From a checkpoint of a small transformer trained on Wikipedia: a variant of Adam for these matrices.
MLP neurons of a small language model. Each row is named by its layer, matrix (up: input weights) and neuron, and shows model dimensions 128-223. Each number is 500 + 40 x the weight over its row's rms, rounded and kept within 0 to 999. Numbers have three digits each.
A block is one neuron, or neurons of one layer that tend to fire together. After each block is what it responds to, as a language model described it from the Wikipedia text at the highest values.

L7.up367:417456495525417441522464499478455447481555526558513429500469468491542524505481405497439572517492531528532544503511532481417479511473431515499510485480514471452480498506532594472567527497521480488450519442558509551483477504469546523425488474506467512558538500490518469530481473518437566567
Tokens that extend an adjective into a longer modifier: -ly suffixes (relatively, sexually), or/and/commas joining adjectives (simple, unpretentious), and to after trying/effort.

L8.up165:404476560530514541500494484510506504485517481454446539484499527496560547420497458472480495418485529534455440533500466468482521556450489526470504488488561539488432449542425503547469567525501468546456475532517478543627578438538445518486543469505472540504574492499526475448472525467508414486
L8.up283:502477542449549552493507526489472435436496517544517512537468517513527443484457538446548531529560492473464545560545571427456476510481388480461496527444483490520450480412443514559509465473475509585532493597494554509455475568490542538495492497533528464456485512498463471530434533554519563514
L8.up383:480494458464519505562461456450484477498526443554517548574468490479537559516529433489493500531522523438503447501484501544515468498465483474511465452538600539509440468462460494493558486440484491473530449515468537552557476443565520537456513494475462566553492530494493520526456511478490488501
L8.up384:482515516488513560492464543464512560430479494547493449504497438516485535494484544474487535558553531498453459515500517483474442474536488506498529535519470457502509513493496504496539539492427520503510523460423465460420452496516572523496448509460493463517499509525484475490470507558473533507
L8.up431:526481465420513544506549524571520510455454506563455491458407523467479467510538472552510479515492465520508571415515505548470485560473545517470495510463484456527527565484497415471495534527499491498503445528526469533502479549503558517424449551499493433480538500529497462560415475499496507556
L8.up550:473463474457455524515524502576486488518390523522517484551471481567541566499461521558496572525497503518528441530435536437517495509480453503472515450473536465564535524526483440468475550551527475534571565436525491500546494458597516607449503464441471531514483450469493410505489502500519508497
L8.up810:563513540557511511581534493470553474491504511542501481474441566494464495543476403502551549510462531575524455523489456480546509516482489510410515437411521529476505459449491521470526413477417478586509440488567504544523552510467535468473474567487476581440580483503477448514499456498473548536
L8.up879:497506496448443510434477496484430447478442507506406482527493522479501525482495420568474488494538499544470482495530478471461516473529453440447501542405525566498496485565506489542529487588493508509509478529522471503581446527498492465479488521408485469546484543523457529584453471486581484444
L8.up1552:529539540450470519491556435512535493435545527507476481480497519543517443445433432519467576499411550463467554494544500391527524527485581543443493496524487545492474422463450463493518471542457567521555527539446479528507545549501477531548541543484455530500485441509525493465463485493484436495
L8.up1562:473531489534516529445545579509556429467496437529527510539441518439470455483495502450527519492537477469593394492514531508473465514517443477490598568495476470479498527523485483546472465472493447541535465538450546499544462466455547482500504501489506500531477570482471512547416527493455596494
L8.up1785:522511546566452545474439522515498473550516521477476476486515416438507488415491480449471508540500552479556529481467478520474533505556469487434548470523527463506499427511534522513543373511437532476481503489508455501524385440548501560500485570496459567514571422544468501471478522469506486537
L8.up1985:496466518472472582476493477453511482505443488559447514466463533477510420495505492565471543599465552458572484569529488485513448565509520526491570578487470440505463501521531496484557503574503498493443503539492485537532446552507474510479458494452509482513508476538508494516522542501470541546
L8.up2131:579534479431419496487509545527512439472488472564450527438525499486499490464493480530499503536530459491555540454531516474503476492467604527498570516510555527483421496503478476429592476486489579484580457505557476470578510507438522475551474476480451533450494422480509444524511537501454423487
L8.up2631:532465508493481536496476482549516418474498446483574506491543453471515552471459529488476424523516459497548502436493504476426523505521524496528539566492575412564527508501507526516453434484498586433540529566478466506519483536505468522444538462514499520451514539497485434485516521400469526485
L8.up2707:546465482457509535491548513522478476464540509517526501553511622542473454493481486539576484479536486515528524488496513556482511457438546471476484514430439508525516521515509477536542511504483526463542476532583463501521533523491523594456450488489492505480514535476503519522464463477435486444
L8.up2792:527510476460493493504546444511568464426569448546524475530429534544520513492469492576489560511535544439495478605467478486499462460433569428480522543491469452504487439516488476443501499542435541495505524461495489559480498570433530507467505496502568548480416476463502521447469452402479476460
Single digit tokens, mostly 3, inside years, scores and table cells, e.g. the 3 in 2003, 1943, 0–3.

L8.up237:511521562449545533555493510503455521530556506487492502589462501547540535513523458492380500570520521481551520527490521533531467453458491440477560534499503493491529460435430554525562487512415531553510604472553476543619590515486561516504488495527463499466583480469543484438511478500501514404
L8.up287:460442510488495476455479476484476519446505504527457471540458518520495526508461472504526500435489498478442526460476551573440480496417440462462440519491478507455497584499489489508486433479514523439487513469562505508498541501464568584494507505472460504484448483515507499484448539446565474444
L8.up506:523510541490468483500550439484492483524520490565508462537496493482509521537421500554473570505478483483538578461506550491546460601469595401470483507435575502475486472467534436488441457471429541460504546512454464509475486556531504502490498523511505500500429481560496451405447503464526477525
L8.up607:514480492478538490507425453515547535499527440484496527527518501548519488492565445555523472557430477515487448442480518442445488462455489519561471554424554499441452549426478474545543475457499528463437566443510477511502532522435501563437531475406412452544366509494412462513421444506514468517
L8.up619:512524526410518502485411408489438502486487509522454519532457528548500473556519507567472483469477525467524523470476538531465437445500502485492541509529470535509412471504531547554535485473468487561423460435481435450476454520534461522452463490506480478478501514584461517543476435564543437501
L8.up623:474482550502454494461450460428503487481385502506437535501554531478549493513514513535474497458524441527510552547508527485521520556484436501505488534500471494484485455511465591476537441528516493433510551508540499496535494520517515501511502479479409478538452535518451451479448482496510482441
L8.up699:546447486508436479560533510503413538542540532512470518532513517544497541500457465613482535443421478491510523473413529534503493473442495421522517548466476524507466407442497442510545493450436606500466494529541470470528417466509534529488593501446483528537472480537549449567455464473508508478
L8.up755:423510497493483494489529545396453490459565537542510585504428517498596490517505494481485579447507508487516506459508483439504444490490530593523497518467573463483516439419526490535495505475441465458458491474488485486564525544498545527521517554455488523491523505465522404544446503527484490542
L8.up889:509450542557439490488557403450458488489541529495559560539472568536550520517486488492505477547460568471551488508477564490483443479520497479496481489412485522486556480425475530527523489441457494478457515509546423523495633477498546464523501429430541521514518420475526527441468509432443467480
L8.up963:479454571473469493516477437537454484465473496470551465465527526502418474476465537499470505403563457489515486482487483478449511407490534534507550399525497465465601474486515505461504533481459475434606499483518481453494524439472526485521544467465470474490569577435433529491447573579513496479
L8.up1122:524433471518478503517538413503434521438417444565527482529448475555491559483546448480524530505457487514525487506498579464552534552497483459471546533464531518501524506482480420509556527490431484592447530468525515538568490551520483494522602578414446462419519547590448535564501516546495541450
L8.up1332:514530534558504525517515478550482527495482509561479441499529553515562478486560553523452500468457493531498522431413504494506462465534557523465536540507504453378526422483536370465504447503475466432501450448472538484508478390486578498502514480407451496494433448505469532487492521553558451523
L8.up1537:493487515506493556476481512489454450501513487494467561505479498482531544419553511517541518483515556560510463506484570477529466567418457481507532552519537498478473518507522510532498557538530503502450439518502506546455490521457557517531505518482468562555438439459501547454485522463533508536
L8.up2620:420464536456511556542561462540516481459495435458486434564555498509486470457530469477462541449470515496472511466568459445434469445534452475463443577527460532464455563495564436488529489589531530590520469539497467477514526553521428556507528531408525512500509461547443484525418454474553540484
L8.up2650:506486455556412522402529582455490484502419386515461575510470457527580494491488442548482478414450497495508588503415569460502475510522514447587447454471469528567461510485479505515532498557519530465470531474522490507526478507468553415425514511499534425496548509500481496573501576474435552491
L8.up2678:524482502554468552501511487484401514499587540457500499535475523591525415490499512554513466537546488444527537568512480469466429504547469510476462530451446512465514487449523466491554448459524523496524515535515477504500577455491612486512544502434537550519495446439508490588503461496525522433
Fires on -ly adverb endings and on commas or "and" after a first adjective, where a further adjective follows, as in comparatively good, falsely elevated, simple, unpretentious.

L3.up84:461448544488554513555519464396464423473565411461487512569505461561480500453469518422483445548537449440526491451580500473435479403440476485550465501513536536489497494515505584440475543472489429559472461529448504473445527574530504452499471484460482545505506566476527540432516474499509486497
L3.up561:569522507436505505517566486474529479471480443473512468473562517522490434498500566530505503544458530456528504466539501460513509495495482512551567532522501499512442446516516492555482465577478564468483465526494511469486470512532510499481519494482460551447460467494441496481456454511543462508
L3.up1439:458478525485491471490509486474523498454462428578517497511448473499527469484502440471429486507460419525508477491521533518458476536518443421564517565520537468578411494529501509465521500495503512525442490441506491443553515500485502512493479504471414482482476457568453471495414528518560519480
L3.up2137:539450520510503525515516438446501430517506542445487489554527428481468539493474390523474515483505511536524515481603547555486509452405464460544496533505552557465416448480482547524456495448511474477578486503457472495497509506548544545479477527450497546571520529491457476473498419475511471503
Fires on "and" (sometimes "or", "&") joining two words or phrases, as in Chemical and physical, track and field, written and directed; also a few digits in number tables.

L7.up1887:391485456469475544470558458503511496442478473516490411407482576526497578535485514467482506547551452504516521537512444498462508456551582537391450483462594497504484511524520500519549487505509496556528527530508483521593519476495547536482543475494481487457456511498522468540517535493466436512
The digit token 3 inside numbers such as years, percentages, table statistics and coordinates, e.g. 1935, 38.53%, 8.3, 2013.

L3.up1774:428490540487500486545525473558541470473461458562431461555486519477604484455474427437454466540395574517452462548536473509569477478499452482489516443471542508512468563451459481517481429510552459442563512479521504522525457522524537400493453465507467480477493490571494473449487439520467442507
L3.up1959:486554524489553436553588543444488477452429515519499503483485513582533490507488493570522491517460512514490408528456507469448525444490475548481506499483542484561425490536478516494453495580491518570511457543492510493512512560534494528525478475512452497517521541482491471454505500441497481488
L3.up1975:506553516575496479452525505508444432469467502514482473516513551543565545469481539455484441466456408517505421534445559474568499465451492492489442528426565528450529509480438514449477455543568492480502474493584513532469555512503419483467522507550439503527456494485503509491489534446473472477
L3.up2117:455472520427487439541451477494519460444503468478452539522544554515476517488493502508515469490484555514519535517520460540500497552474472497486518465445558442515472434373505489452412417531465499467525444434587468544550487453462452509542557409485399528545469481543462453538488447516450548500
Nouns naming a measure or extent (length, altitude, diameter, distance, side, end, terminus), mostly in geographic or infobox text; also the digit 3 in lists.